config.toml
num_key_value_heads = 5
norm_eps = 1e-06
positions = "rope"
qk_norm = false
lr_mult_o = 1.5
train_tokens = 241400000
max_steps = 6643
MLP neurons of a small language model. Each row is named by its layer, matrix (gate and up: input weights) and neuron, and shows model dimensions 16-143. Each number is 128 + 32 x the weight over its row's rms, rounded and kept within 0 to 255. Numbers have three digits each. A neuron's up and down rows have the sign that makes its largest values positive.
After each neuron's rows, "fires in" lists the words (lower case) most often at its 100 highest values on Wikipedia text that the model never trained on.

L4.gate295:129130190065124169128146188140114091111150119169092138109157159138132109128155119140184082104098084085123139125076089154086168115116126126112113113144111200097099122145128168150122123132089168133107175108234067206121120118169149123121125143120113095174079082147112072131094152136143136155135206138129074149141130128081140178101121094071118168148105097114158114108143070180143085144096
L4.up295:057115117128129125134145146138153097115149093151121138172140124147083120133125098083143065148181108168079188185124160082113176156115172067068094157164146123108150191104175084102107129129105109184029192125116100155132056122182093200156112140086149170110137115159095126127127105152115154179116101137142117152156124150077131133087076143086098134100101129136164151111099145117156104122161
fires in: "by"

L10.gate193:128131089100144152117117180177145083153130141204076175072112137183102126113145122084250153146155140126071132114115096130074127134125120136126113169146168117123183152160095128152127125114123142111120141140157109168110116075121136113156110096169117127124077152100119158142077075135165177086077046139197111137123157074087088166117136160164117149119141150137148136104136133139158186061194
L10.up193:098131122108119167149094167153082129108096100100085115110153101173112170078169151121182158156155127100147164060137142117088138038169179145148097140112112081140150123138128146169101108145130109089198096137138068110107116098091137151151124106128087134097134140110133126087129127103115188069101081081159117159138114113095197073062115116136097145072119043147131107087076103137121085149123
fires in: "the", "3", "2", "1"

L11.gate441:097129143151171109137124128121075122138144094131086141063120160182098127126102108098132092145112110177115106112101094102068141194134116118188153114118168106065104149140163119086075101160210159176094147086120116119084117135177137151112141125125174208143053126156077200110150114116129113170126184145100085147183158051049136094165147126071170122148101176116095155106134138104129135179081
L11.up441:149129105172154150157182136176139131122107145109115143138158097180107140132139162138116174165114116101120084163195150135211144115103113139131166102087106127126129084123131157102128165154180041112127108130076154134135094160074178146160069204107152119054121145128147102110079080094162157093171147133129107130179125160124114116096191152166118140086082145111133090120118091121122178149177
fires in: "a", "was", "his", "their", "first"

L5.gate301:136147114159169168092110150134173106168136090124115153171169118138173045101094058168091129141111173121108180103183134139139091091112081065082105158171151141127055142137125089127157155095131147125154178086144099088129155088127064160155112130132099126102086142119090116143117149160114168190131105148095102080095112050103147147154176120140141164083166132157189131104122096113119094165124
L5.up301:144073099184144168089121113094090142132123132147137122146200136127103111156087095170083216168103128085120165180187133085124119157161124086173101153120120132199075049118122185133143127106147134177077117141158126134116111128148152174134096150140177141139108151187174171090133129124071133131158116076143105101110146049127140079142142178097161079097127133112127100123105121129126090137084
fires in: "to", "through", "reservoir", "in"

L10.gate289:092090138075070173129112155134108160137150104065110129093124110100044082165109162153093127131120137080135074098141187104100197172164124117132145158167138074104146095154154137150144106136119137131112135156119097150103156118134145136106095136108152137061115144145109151140116152094159111134128079131084153107161118101118085078115141107144158098155120102158065079187159040130071177109194
L10.up289:128155135029097108138143137175133142172139167074128127142109097137096130127194099121118131143110105159114119139104121050122128130158105104147113183086125109123174124060116135068175117096174134176109090140093112179159156143149134122100134120139180080086114184174125187101121164155128096193068132124074122107135119139121119120112106136109150104063156134132117106162136140169066098084142
fires in: "in", "of", "the"

L2.gate434:135108178095160097104174155132122079093120129181117173089069110120133136127155123125138190109141140136093165061125129199151083099128155139136116082140151106165168103122134131188150179111164131141100117084152134141118101127156115141081127140124077146161149108136082068172139049127098144131150183150111117089128108109136124121124152077077108097127097160099064091059116105041104089092103
L2.up434:131086148116120112132133142153115108091139111179131142130107107096145114153087148100166158135104129137138188077121147203113101116150145130100084083140149141162117127130197146224131198080148112117138131078143187137100088156147117093099133149143103117171151067159068107172145091159113144145158192146161154111091093103151140123120140104115130121120132121129128076081114121082149122089122
fires in: "him", "mf", "performance"

L3.gate366:088154068089182063202113187168117181110158113113123137111095127139141070091114151156165113166136131093148125145121153102149199129081104112119156113118107144132147079056096132147094170136083149141120119172102139085174067103143040099109177158103087112160149154060114081134117127197168115145116102202143202106159095141156178140133083124162156149140156170125103128126185168138151111088101
L3.up366:096129071126176101147125171144131172135117100126127084142123119076145099111127162145134140145183090067208100115156134075168178157075139113086161087143122139101133057055106096123111134111127154146127132140092153059130048127132078048100187174136126095117092137136146126142118150136189107150085108174164142104144081115150153152111135158142159151149136166118105151098173131130171145074119
fires in: "four", "two", "six", "three", "five", "nine"

L10.gate124:148130131136095135116146118117162207141128107125070164131124149116121138090128139128171143154130089133187120112115134165141112120074124122110128178140169116122081160139122090116096140190160123157101174140165145121091103111140111172054089049175133128130131159078141151140129066111078193162071108106167110118119109070095107116165139113106176133121109117147115134188177195139117129152082
L10.up124:084114084085095145130078102038177153096161157165201113060189162128138159174129083136113104140170129074160079145118111132107090147188117143116111104132164150119140108128122100163173054101110173143124116132152100165132186112166142102132087136098142133090080159107155079139159173132195173118174151105159128102143145137154111139079195133172130110095097136106177124133087106099055139159065
fires in: "to", "up", "s"

L10.gate152:144215164084171167162104062128200114159187137092076129184191135100130081132123131115136170173067111140140101138075238114124117113141134114140151132129129176131121122132136093125127103114192111137154108094160123083138138117156072135150132082103072133097126079105154098132118157089118140163152106091097147078113154072170104126122083156134107106079142123107084087137092117120117122141186
L10.up152:108201199080147150095091134184181139129165156122177167144147121158144076108114194139122132144095098081105077126104136099147093125129151149109084086089120142110097089125111147179120135105160078120121163089050140152110151147108148122177159120110070144135092133092145127148085148140089116129190131056084070110128221093081175114180149125112116055127110056079135113134090094129115141182112
fires in: "a", "as", "and", "in"

L11.gate246:127143178086128096113119170139161169200143134112112151060170131124066104115124165099132182132090131149091131140146121104103118138110158127114114136150154100162151150140132154147109144121119076128093132079188106126113068138091092143113123057140085149114161188155143132135196128080025199132081170112133124116118117137129141110102090185185091083140174158113107141137142089092103143103155
L11.up246:126096124101073168116119129152100104180150132099103194136086134102095135122126113145142199152092099103104140090165107132076089166130110225168098139139155072195130082110132135138084127132142142099176104086132125136123133163121126177093141119117179158148097158134179072100211078069045157112150161121140087117139106165171171185157104145145142118102122130157118151116086129108078119106138
fires in: "the", "by", "m"

L2.gate238:159160113111068104143139109158141152151139133107080160158137105110132156155101126122144116106184172142084143092168122066123114140119115101133112140120161144162122138098164165138165124151142157154089126144180081166084095071150154104041126102171127129083170199166126197127117136141114119125145103193126130170120165132139135153193091109138182112157113214149140140150163132110155184135147
L2.up238:148141143132078171151111131092148142101116124108154164152130075096108157079141106137156122158156170120080202075203175101134139138129137056152127138110189145153141130086155202124128166148176157150067087152137105182091084099134150088020176113161174134067138171156089165111120126174105123093167124152176101138103125121117121159140077141127162159182085136153160116138161155157164141130161
fires in: "north", "west", "south", "east", "eastern", "km"

L10.gate88:130163139145097081188106114142128152115139109090118147127131141135181120117135156142150069093100075134121148089134141112102125126095102098088120126147144113073089099100109203130109186154130125182148133116127081162122098101142135128134177142125162130139128157168168165102166122135137135097108091162122102105161083113131170053158146123131112168079147142122140142212245076156135187128228
L10.up88:109167082109163135152079120109092105150164172110146122121113134124067138102129119144122139124187139114165097049098121130065130174070133144122135089126147179126117163157123178067130135151123172152092172118103158117136131120156155137091096140159106148155110151122148129166123184123133093097177119152088156166160139174089136136146107125125126170136140089120105090145027115115161169099153
fires in: "of", "within", "and", "in"

L3.gate232:145121122103111083153092157106158172198154172135176157123141144138070167106172159140056103101117115142085102081125119158123171156141118076114104129094126099171169120117095096092095165121163151124152192099140134135072080079164088142100134076095106103095181162137135141156106138115120094112189094099111161105126147136116130195151127118116167158169141122165086156144110161127089107133154
L3.up232:098153112116135102166131152174151051160142143174113087092153195106126152140164175130068121106107139190112137084161153146129153144154118077134143106152134086148151146150162100104143131122192205119138169145194122108144098126151136098058161103133117111143120144166086110222117112168078109105202110185087173144135139157104139119147177090110096154073185113129101100142115171126055107122160
fires in: "station", "american", "as", "single", "group", "found"

L6.gate212:114112114119155128129125132165109115104150102124176092156135094114092146140101193186110198129154149107140109096137132188125069137153146100103130155125142059128109143153112094163056087172171152135112130158158178115148173117137147099139106153054100136147187132103121184162093119045134127095190103180134133107134141147159114109125145106143165135243143145153139165096145081100167064156161
L6.up212:128105122117116136123162123071092099125077153164188122079181125104127076119093085178104141091167125153112138117148134167083109187107113080124074138161101121119140076132115085140140108109102110112105132172102142119129121082197097026194112175137102155082149095139121124141123127125056167140138136152159123138094142148079091123092159139148111106204108140156143093122195140137099138125204
fires in: "had", "have", "has", "having"

L3.gate233:140052147095112147139118160133117152092161136094146141156100065115056090130114089151196152151165143118122151122136161134125096142146164102115134164152136124142057143178150145107150118095079162143113129116127123120120165111186113144084081130083118139175150114139125153147104089113097180135187040164165123096189150111136107077078101209126080089094124085121147146128133106134107096115185
L3.up233:090114156142118160078072148096158131043138093116162086128156086151162086063144126144125111105118109084124120110165109113091097099171090117096189146153175173142101106104207124115139101130114212141081145092137094055108153115112172105106066158123100119141090151150125124164177083126105187173128109155122176165149084131118136131130116143061132126122100145102090116109149126090103095127150
fires in: "of", "then", "density", "preceded", "collaboration", "population"

L4.gate362:099109201136135095145152137147104129086086091099158100127107133099129092101131209105124142080135127111194175140142111133123104115147069197095100141128130151063132141155092085165155119158119144118093168177149157107141148195140122088122091121084113107146126087144182139157144147059139119108140138158096164156159134116136078164154075135172128112149104113158095102138113100053099096131089
L4.up362:105107114089135102108121094150125148126112118098145099108133134139187150120092202168113115072132109162173144108157151124079129159111104130072078172159125147113153119147112105178140140123063154089122178193104107140154088180195138114145090147096135158191139094215158155167116094085101121181164095159128120116185127183115098116142163216151073158054129088140151125119155126112089152077090
fires in: "had", "have", "has"

L2.gate436:111105094088070138150130139154107104090139160139120158096169148140122162180138121163176117115115161107044086109116110141181042155146147193115141098140187136097181124148110123145173171183140114162126103169079070158068128106164159066112092136100101109165146102123107139118165115089110063143161171114118107155118125154164165133154170103171170173167157129130139111104143160158105064108115
L2.up436:124107065120086125130184071151074144116136214120171109189138155142159123137164169076188130103139115099160108116186119127120136168145159084137133139131114100088150091120160119128114123102154119168163108138085108144104169185132181142129081154096139106172154126134128112107177097062121190116120132102102127171077086157158126171149139136128163080135080147132158184100156218123172144107101
fires in: "john", "william", "richard", "george", "robert", "henry"

L13.gate191:139141169086079136163181064170148101174158174094113172117145101157080160122109198114080102160213158115180206138129141114133077098065164134122104139149110139128207110118122202159126088131092156138170138136112064115073121128103087135127176134153092114086082094142139129085101179096116115163170142148156084171137139145123125134111154139138109122131125070169086130117121061116116133183170
L13.up191:092137098162121139079062204123129090097135084132102226115150167118089151142086200125140146158106133107137141166171104134153158080108099142122083126094157127117095119143100114172101077137179135128088132182133147184126111137085114101127110151111178144054140125139173110132129177156115133093084081101109160099143118121112134087105132122159123107103183158152181168073153156133128106108152
fires in: "was", "were", "became", "be", "been"

L11.gate111:161130144148148129140156132113134154117154184125075070102150099138107124058178075174118145117145140145084092175112143139153178104109128128122161188112176156147167136133174172085171159154157148101150129138187151105130114089123127169122167078161109128104121158131124122126121175112094112161137120132122093169115121098204124083131217140169148151119158150131062158073127106121074157134129
L11.up111:140157085160082191095154143162120099111138145100113102162118125182145134120192143155126150135150142130115140168120095130088158129164092110118107195119114136128160113090151094171098170121154040153166142120122179045151083121120143192192103093132080140149121140116142092109159084130116163098109124109181106187087073119185088148123150151113130202099078147112123128086131132127195175154112
fires in: "the"

L2.gate361:156136161042156163150094086116136088157166068126158150145113171124169128148092098155114082126138136114168134163151102138117174163151114129075149086139114083124131160071202096151131105130142135121088119055098181162129160118126178079138133129147108165166038150094187115173144183155110129120126075122116122144164101123087129145151134139120128151175061081122073151164158181160118130117131
L2.up361:116151156072174151099136086135111136145164128094166157114099092103056127108126142198058136041107092138142088172041135098134121153152117114116118122116109121160087143137128089103129065102155101093141075071112118142090093179134146145157225139142139157116123131083115182121087139139116096189133128124076128098143137093108124089133137151088114130169109048177085126133171155089135121097149
fires in: "place", "festival", "bring", "center", "until", "from"

L4.gate86:147078130081165146087073076152202141181182165114137107152044067114093117127108153114116137148145101092141167068146092126090138115125193083131117130123112145191148100172146132174137108132146151129085137103167158109160118160130169072141160174149083158156122088169174131124117120158132101063114125094111147077130104080113159117101093162160159071165214134087117144096105139195089117156106
L4.up86:113138116193133162111111117078087140099150112091111143145149118153098122130190166158165104117174145099068127147127208129081140139128163134090143198147118113142112150063139135118097100123078119132170152177156123111159104112086118114137138093104152047067107144092089102115140150159123131180100087104148068081124092165150109175088100217098152123118090132129112122199118115160131102103087
fires in: "1", "2", "20", "8", "6"

L8.gate207:087153150134126132162079062128126098138136157214146125163125134136179144115144126126144100106050093078169141134081064163164093171132128111138054145073154109100148093112175120115142114089125092184089159146121149126115130117138148091161143162090104184105073070135143076106134151204106130096114071091116147118182109116135183121102145135071135158087126118119090077154145106115165123148116
L8.up207:179150104116089152158118113206135068106147144120145155132102145163075047127096080124176099186192118125145171181153148136152146103144122073125172121112183137119160140147138106145107128102052123127133169116124111093084126099131127154099116152180124107151074129129189140144163131130115081122153125124150126202072144114169132113208157127176122150135138136188226106146100157170121070115096
fires in: "of", "for", "world", "service", "and"

L11.gate243:100150131161143106117105120159138113132190094123103122100165140079084157130110144140194131083095069124072110094132104187151057132076094152099099140092107159154123081158112222156145170094127144122135171111198146083135165105098152129091119135137125112142127108104113180079151101139107106097118159151141151162188115136149117123150177109151147126032090118063099169171106123120162131162128
L11.up243:054168110128103160171126139185161113192120112153089125092167153119074147170100102133176100102104127140118152113098108115133072142089120125074117163112138098148186167122154158125183104126139137100145108116133108093117177115091121165123106146115074169058155120117171082086147146152179091099144202166165168136153106152133129139143135120155107174048096105154104119136072123147185105101221
fires in: "of", "by", "with", "to"

L10.gate271:142067094129150113111066106151130090141070045024119118111096114130091084157095119126125083143152150170113093178147119116117107130130112189114109120141147145123126131166136089140095170124142135178134105071115096139088117150104129142073112126123111153149177094118063127098088142140114110170135142133199121197140090056109190175156057123128104089085097100178141074108123142184119150142156
L10.up271:152135190141128136111141092112100118162149087089099100091119174117128117121185120147161109162141140109161101072201109111161147166196138123135125141076099145103135110127159093116149133113123130160052124139104109109093055118127162126148148132099081097127141129142110134169169170115175156080084102127138120138127122089138172158128151086142173145082120130100109100085117094082132107122087
fires in: "his", "their", "first", "its", "this"

L11.gate268:140178100139118128137156117077119072121130215125146164116157191162131120119090079177070186105143132116070120149094119145110128165120100136159140086084090093156160156099138120079156096145127150126099113196067179118092170124128133076115134142132121160180147077162064165163102185118079081128087175113138104124101118123155117076160121125155103115171081106060087072077115132109120156110161
L11.up268:174153122114122124100115174141169110110103180164118087190119087148183144161129096169106119093123126145167126202084131112168146141103104082113091123099110164132138110073134137145113064116074165107120134150121145099140132161174116124151127152155140143163178085127124128102130122104121172121144098082101153147079103083180136099111132092124111091172088176131149095173133139112144143132127
fires in: "he", "hearing"

L13.gate297:129123199098154121140133130118113175084167179132089153093151112204096093090137136128148114122129135129136100146116108129131152095120089116134162108101135079090138096152143158122072149129203117160176102093180162157143139124164137157188100087163185099103057116107174138078156108184133155204176127081103103143152135121139157129133092122112092119066165150105109174131062105138087154173144
L13.up297:126111082115143197153120150112159120162125115138150127080086157141168143127182138110158031102138135077108128126125173156132196106118145095096141089119104138135132158115099103167135139119139136151130159197081120139139158105110130178141134097085161122162169078147092122119117120138134134101191130087111181125098109094129090162127079122132107123150160140189104143099116200207101140104157
fires in: "and", "before", "by", "of", "was", "from"

L13.gate95:103167103126154145107156162130131136170117100086114124113144111155114140113094111159103135163099144106137103146183117181130078114074139146134131139190147099046100140209078135124069131139158094186106170120078103131163150106078138135145091132104095186206200126136134111159093125085114156150130103145155158113069053083144123146085099145175131082159087103135111122173146129151122084117128
L13.up95:123076106150096176152143162203131115184114101098106085102067110165157102144118107123133097058093169094088143141137149183122100070100165130077147118130079147154151125152107112186108067124099085132122090157092139113102090081108140135186140134113096138111156102124083177177173147135117096122139122137103101102123131135097137129156131106144155136171104144183170103119098144119124155193139
fires in: "has", "had", "have", "not", "which", "would"

L2.gate48:104140135160158105135117199142087141158119116067186128059140137148188122117126069142072147153108176182112064172128146171187143138137107115138156156101073166185092087106127125160155106152107161143117108109080122140135171125120180143115057172119068108187151104172162126066150160141144135190096121141145137110116101117103195097117157149064128103099135121124060183107126099141141190136106
L2.up48:228101105173094153082131147124086098062135104156144189077143152167172127167115078077121070077134164113150126157143110205186155162125153098168144119093077130145148092077135140083088176102095117138141164145144099125143125119154185168136144125106099127157151120149132138172157128107162116153075134111112115153091085079109190100104107123098125161110098086125126149135092105121088201150040
fires in: "service", "married", "details", "they", "molecules", "profile"

L10.gate164:139171091147171114117155085145078160133114082117127174129116210133113067122125062122120130107165144163081165085101132104184110121125152125171149177138108166156095092108124129145131155152091139068179159105158147112156118099110088111125179150093175199175145128104154170092113188112144145124097116106131095149088141067099144146128071148116125148158075119102086134109061143113127132137090
L10.up164:136107129168157148094196142093112132156145113113148128109084105099130118070175145088111113083092148104140065105103154167120128135094115088096141145202131113143166154167080159178170131100138152162123164073104145108099175169207120125123137099150081116158139132126164112189086141118152221114112163126172143129079132124183118094101123116195102166170118112081103076091158093168163138153180
fires in: "that", "as", "he", "years", "year"

L8.gate315:150091124166107145113158144091062122116177136146105201089142167170092104122180067073087107096140095120100113148154142124155170088087130123125139113112088107101175145105080109126224124129087109160121133119138065110123138132109145141130152175094165153089113114067153147136091079139108147142174086089167086122065125073121138134097114132129099128082107160114158146083122141163167119112144
L8.up315:093147125099210143125145099118172210098156142132100121068171191160129160102098185122084083127127151130175098104115165122124127112112070137125118046162111142090183092125099094126108138087103152148141196097119163141151157143108131141079114117150188175140127064128111067098121126143126159104130140085087104131122159176133131179117138081098167067117116091180152108123108084141155136033141
fires in: "s", "and", "on", "her", "his"

L3.gate62:143104085078155132107121060125119158110209082152113161129089139164106099169134075166132061113151124080076185126087127134138120147159155129131155128097114120164189052130205139134112123111132124120072031100143170133142139115108181105131128139068121139122144072130146146128089155118129146087136152103101079130116059057128103196121153163132126144094098105132075149115170192104102095164111
L3.up62:118057162156176109180153157080184120138144173143184103129134115154113145136162143142096085127165164142082175059122139125116111093108084200149111166124153101117148166103123146120127166093165090125056171167130112057089153175176081114136145137106093127135098113127124183189138138124107117088110115111135156160119181152169154158129099106144134162141072162099159092083091126155115134090140
fires in: "york", "and", "until", "from", "yorker"

L13.gate219:118148147132119173126148129214109128149076135163129190147183121138204141164086086151181119039150113072144098126091124119149117065107111133154133123143149145126125152083177097133126093156135165153106157107105130083160155115147156122108043139096169148149147148171106125090150054098145084163100096132139169186145059073118125139129106086148166092139137180136182108140089136115132168150143
L13.up219:143132185073133086058137130150106091102115098114145167115081144143105153133073072116128182112106105174095128171164070115138118148124173129134119115174169112174096116106130129092075150142068115126109137128121132155114103080071081080100167162166079075161073101108137167111096101096132108114055156133094145104164113094057140122106143144136124174111110154169132145119169128110140147182124
fires in: "a", "an", "first", "at", "second", "atom"

L6.gate387:129125116128149127140172111097095174170141143117096155141133183114076123106143127138095064153071114125128124157134174082127173133112103120160137087117082192147218099114137191159169129096140123080183098106075106109179136144098183120060130138135161097124167073111126103135122137105139152074146132080143104141084105068117127085130142157116173119129140113100140075181132055149135167159102
L6.up387:107121096155095117182112094100090183071128142100116176075174149128140122103109166134131121100064107101091173150106158143153125132140085123172123093133109180117222076096104118109179146141104144155155114144119104109143128137107177125109090109138169101113128080138077153097136044186137123117157079140112165134117138096091191119119122125115135141093127130103142156155133101152115149113105
fires in: "of", "on", "geoffrey"

L10.gate274:124104092168206131102128104159149074146179110135084163144151174092121177164096128105097152139091078132119109156111233099165097127082156133132075117142089133133145122123104099159097105146115149166105099138089153129124141134109143162116086137164109192107196110134153134172146144102127124161134141139085100128102106074124166087098116131135106128096102168165180099142081137188037072113184
L10.up274:101150168133194102107106103143157147102131162123170092140132126115144165174140106143099140172179110121163099093090162088141118133119158132099099142098141125154157095092103123121047172131187090131126166139153130146088147142179138121082111157108142147067090141088130086118149160149145150149124087160000225182174164156157122150111174133137120145136136134068148125136115154105099125173132
fires in: "and"

L2.gate18:105149087140141143151098121110154095092109126114121098130123118150158145137113116120115135093087165097079103121099089134187071198124175160115156147126110147095160188178141104134135149196117149147080182146111139134135122166137142144122122089079103164087141150060207175147185144095111139118106081199124084190164189143135143123086121064133190069064117122075098106173160085139110074140163
L2.up18:090186117129128157135137142110157113116068137117128084151089125090092122088099108094130179094141088043110098164110093143130128202101182144140196132191110122127122162141170114177139133189131124170115174106098134113115150115142197150156077121102146129172143115085159164097173124074129105126089078205127112176124137124095092120112131073149145137075110145138048143198154123132113102112166
fires in: "case", "region", "crossing", "invasion", "king", "relationship"

L3.gate369:134083169124128109123129123204144165156157165138151187128122144122126120192135100164127125161108144186150158124093187168115082199138096126091125112136136161144163079075152140112136137144093149185147098110156082066080099128166108108110047192082095173107130156160132100096117087134097156085130116115133091141119160121126154074191126097116138135129132124120181076133142105106087073161106
L3.up369:092104156123138126150104144165085137165140135122111135136083107103082107125127160147160128106058112165131175101143143097182165124180152135118141166070155120133114098082110112143145114127161156062183110113102084141089110088191166097130129148096102180174097104095153084135093117123099138185223141099068132168155132131146178129171144132033135148144106162152158123071145142103172101119119
fires in: "such", "to", "tunnels", "mohamed"

L11.gate160:059142092137097126158118166142139142159201165129161109154135127124102120156150130098112167078124140157117152121171083108069094160154155168089129121123117167130115132161102177125150160142205099110165178153052132152130176061180157149094168110155158121181117123110118147154141093081132122137137098150131190126147140084128167086070164162137133111116191109122080097102115130095115123206202
L11.up160:147126107122159173107114142102097136181094175110119148105152090117162157163109130153095105160103106136121105214199202197140146150192123092117150115129157143140129055152120171169111121168095133129122131158105151084100147117118122115118151153111096201189152131144169120161169168089140106133124140154100108178133141090083096139123110146160140126094140097092160085166140147134139129163175
fires in: "for", "with", "in", "won", "scored"

L2.gate296:100160095110150115151130127142139157153113160099165109165133179106113129085118160084095159147144182139240061065091134091158128183105140159082120123113138115140185097058111142141079148123130102128136116141151128114137075114122112118125160127086154183090150153121096112144138147117135109139158122177146108100154061146209126128144088119090152150101176170145125101108158129170098140088184
L2.up296:078129116115126178175149108123115121100131132080176137119083168121134146126137173071070169123138170150170105124062147089153178147112082199131170124128202124123130095085152160195114171148107096142062111104157160063134071128140098128108104071126119141129146101104110138087174148151135054105122127192173135135132085121150160188161089129110199146081154119149097127129123155128096153093173
fires in: "three", "four", "six", "five", "nine", "eight"

L3.gate91:119126142179149140103152155123155113145118091123147127173129069100139159163171136144222157180149182103138176057166136125145126115060133146106135190155189094099110106136121094182122136172093102126093137064166101108126134171160122194173120149160082087101128064171152085146131151113157123083127109104172154128101108078100171107082097064124142146123123123124211117085164110116147119161100
L3.up91:142169176187136148126100151131073126139110084125152146119169122123106130173149123163203068159127155110122166152142120139185147211056157141081115144168191145081138100151070128161096154156131134142122136173106093114172139139148106146153098121138127084140109084122124057150143180140102107126147101081191208105109101082142175134087077129151098119117093150145143062124134125104119053165106
fires in: "family", "fw", "community", "mf", "df", "marriage"

L3.gate159:150160168098153120082110118135173133147109151169154132074150073147129128143098096115065129069183136150087126116187144121110180162127062167160174132111129096175090113167097164111147097108078057133119114133139091195164108145133077163129132128180195120173166132049140094162160107141146134100117112146073134078112158149103156109172059127129165122125172094151099158085178116175134090109098
L3.up159:097143129126129114130150149172142095113110131141181122017165069165135186123143094163143120139142150126089118181132135093150145093140089117149161118162158106123109129154116198144115154152176058166123163095197140116208114145153119134103081145147177074188121177172130181169200036132123110106122096139112122149081139126146121158145107157111148092117161114102091120098182127119123100119101
fires in: "company", "station", "group", "aged", "commission"

L10.gate148:105148144166073106095164186149178175176103134136126083109132121103102116102109128049158105152102134183161141121186154148178114113129138135159102158095114167079104107136090134082088125140132108136068152126122101115173157091154072079162077071169148088136104146100123131147089111071059158151137162170150106167154097122193186196090174148099098119113081182169124118101078146105123115114118
L10.up148:078117167130120118075176156087124137133129146089120128098136066077109114091142152129179196094072092134117112106147124203135067137128165131135159151152135136105096175109102125162119112125147116177122108113161115161195140055115064131143069144135168143188086141124133164115053159130113116148105115141132117215159163112106119074115155147125165154046097093138167089124149106095087078181114
fires in: "for", "to"

L11.gate170:108137106061129140120107133127119101141111170172091116138133058117104148174094126133162131152153092106076103152130184070081140105159087147147174097200078132098211095127117102147122172190159155154105169086091200132152140122115134104132110143105149067105146205117161094135058140066128149169165056075113095143151148146133091120172106077151146108145172129103128125097119153125118115155102
L11.up170:130150154084143127076122123112132090131150161065168155147088149134102142119099133107138121149129155173085149130095126133134178133129187102032147136148089139147129097172122162106118124164110068104146137154101126164133087201098174196089104106117084146121118077156121106154133162146094155120128104170083100108099129080152128164132118119162116128071099066117134118107077152138156146096145
fires in: "until", "in", "to", "since", "place"

L11.gate357:131091146157144106186170098140080092229185142116129170139168109204147134127154114114121159158189181125136132164109107134130108148094119102117070024151092138149123130110108097105141147110097112112108145131116106114152133069161167159095128167077128091128096145106138128154140105132126144139120148191172129094121120054105095127158125145137149185175199144164155147046163078092166080155138
L11.up357:123167129155108141093105128147101121128091143107138134178101153150114194107130161168168147128096107099149150180127138043039107073098127156164150123070144140103140116139151133179104058145098092149098132109157130149072140125115159137171078138137136185161061101132105097152075129101100062099135148163103137165137114108128164141158162206127136140153121125139128165201124197146145158110071
fires in: "was", "is"

L8.gate414:132149130101110175160138147104147081142128128101135109174211148086150111103090142137160096116135130146134051125087185081168105096072152112154131079120057135107112142133141060133140141098074174120118112088094122145155043091177093149133126124159167128114086092121158094125116111142165155051141166158127114063099109142065146177128124114052147170100139130163078111101141064184117092133100
L8.up414:101201111163147165171141156137126152132088106105206150162115141122149220096096105075114112096209130113174133213124111127149121104173108119087162096073166176106087189140089130144096155154089101118098135133156127081120184109104182084113134100144138196152136114123094103123157146136129149168114060130106150124085114146132110164154172122137133195098122124116131132076129100102113177163132
fires in: "and", "two", "both", "of", "s"

L13.gate11:151163164165139116125120126135133171128136170110094158086124166151138196126162118101132076127109109123133089102219149076052171149094204118072161080153099133136172062132132126121183132171137158154089109086158150150132106089138092100128138137121150109130117165146150116166160084108107140090118116150127062078065099114124110158104121125192116109095160147182104137179133129156121073170150
L13.up11:177195096150158085121149149125118118151190189122141108076147181098194104130148128137118089122064097107159081089136121093138099111095218194161148097104094168106162127133124079135135090175133082200139122162178140147132134114164114098108150086113130080119056125118108142129072088141180135126153091148077174106140137114098137099155130130080170108088138103136102120109126120134143104094145
fires in: "in", "spent", "of", "for"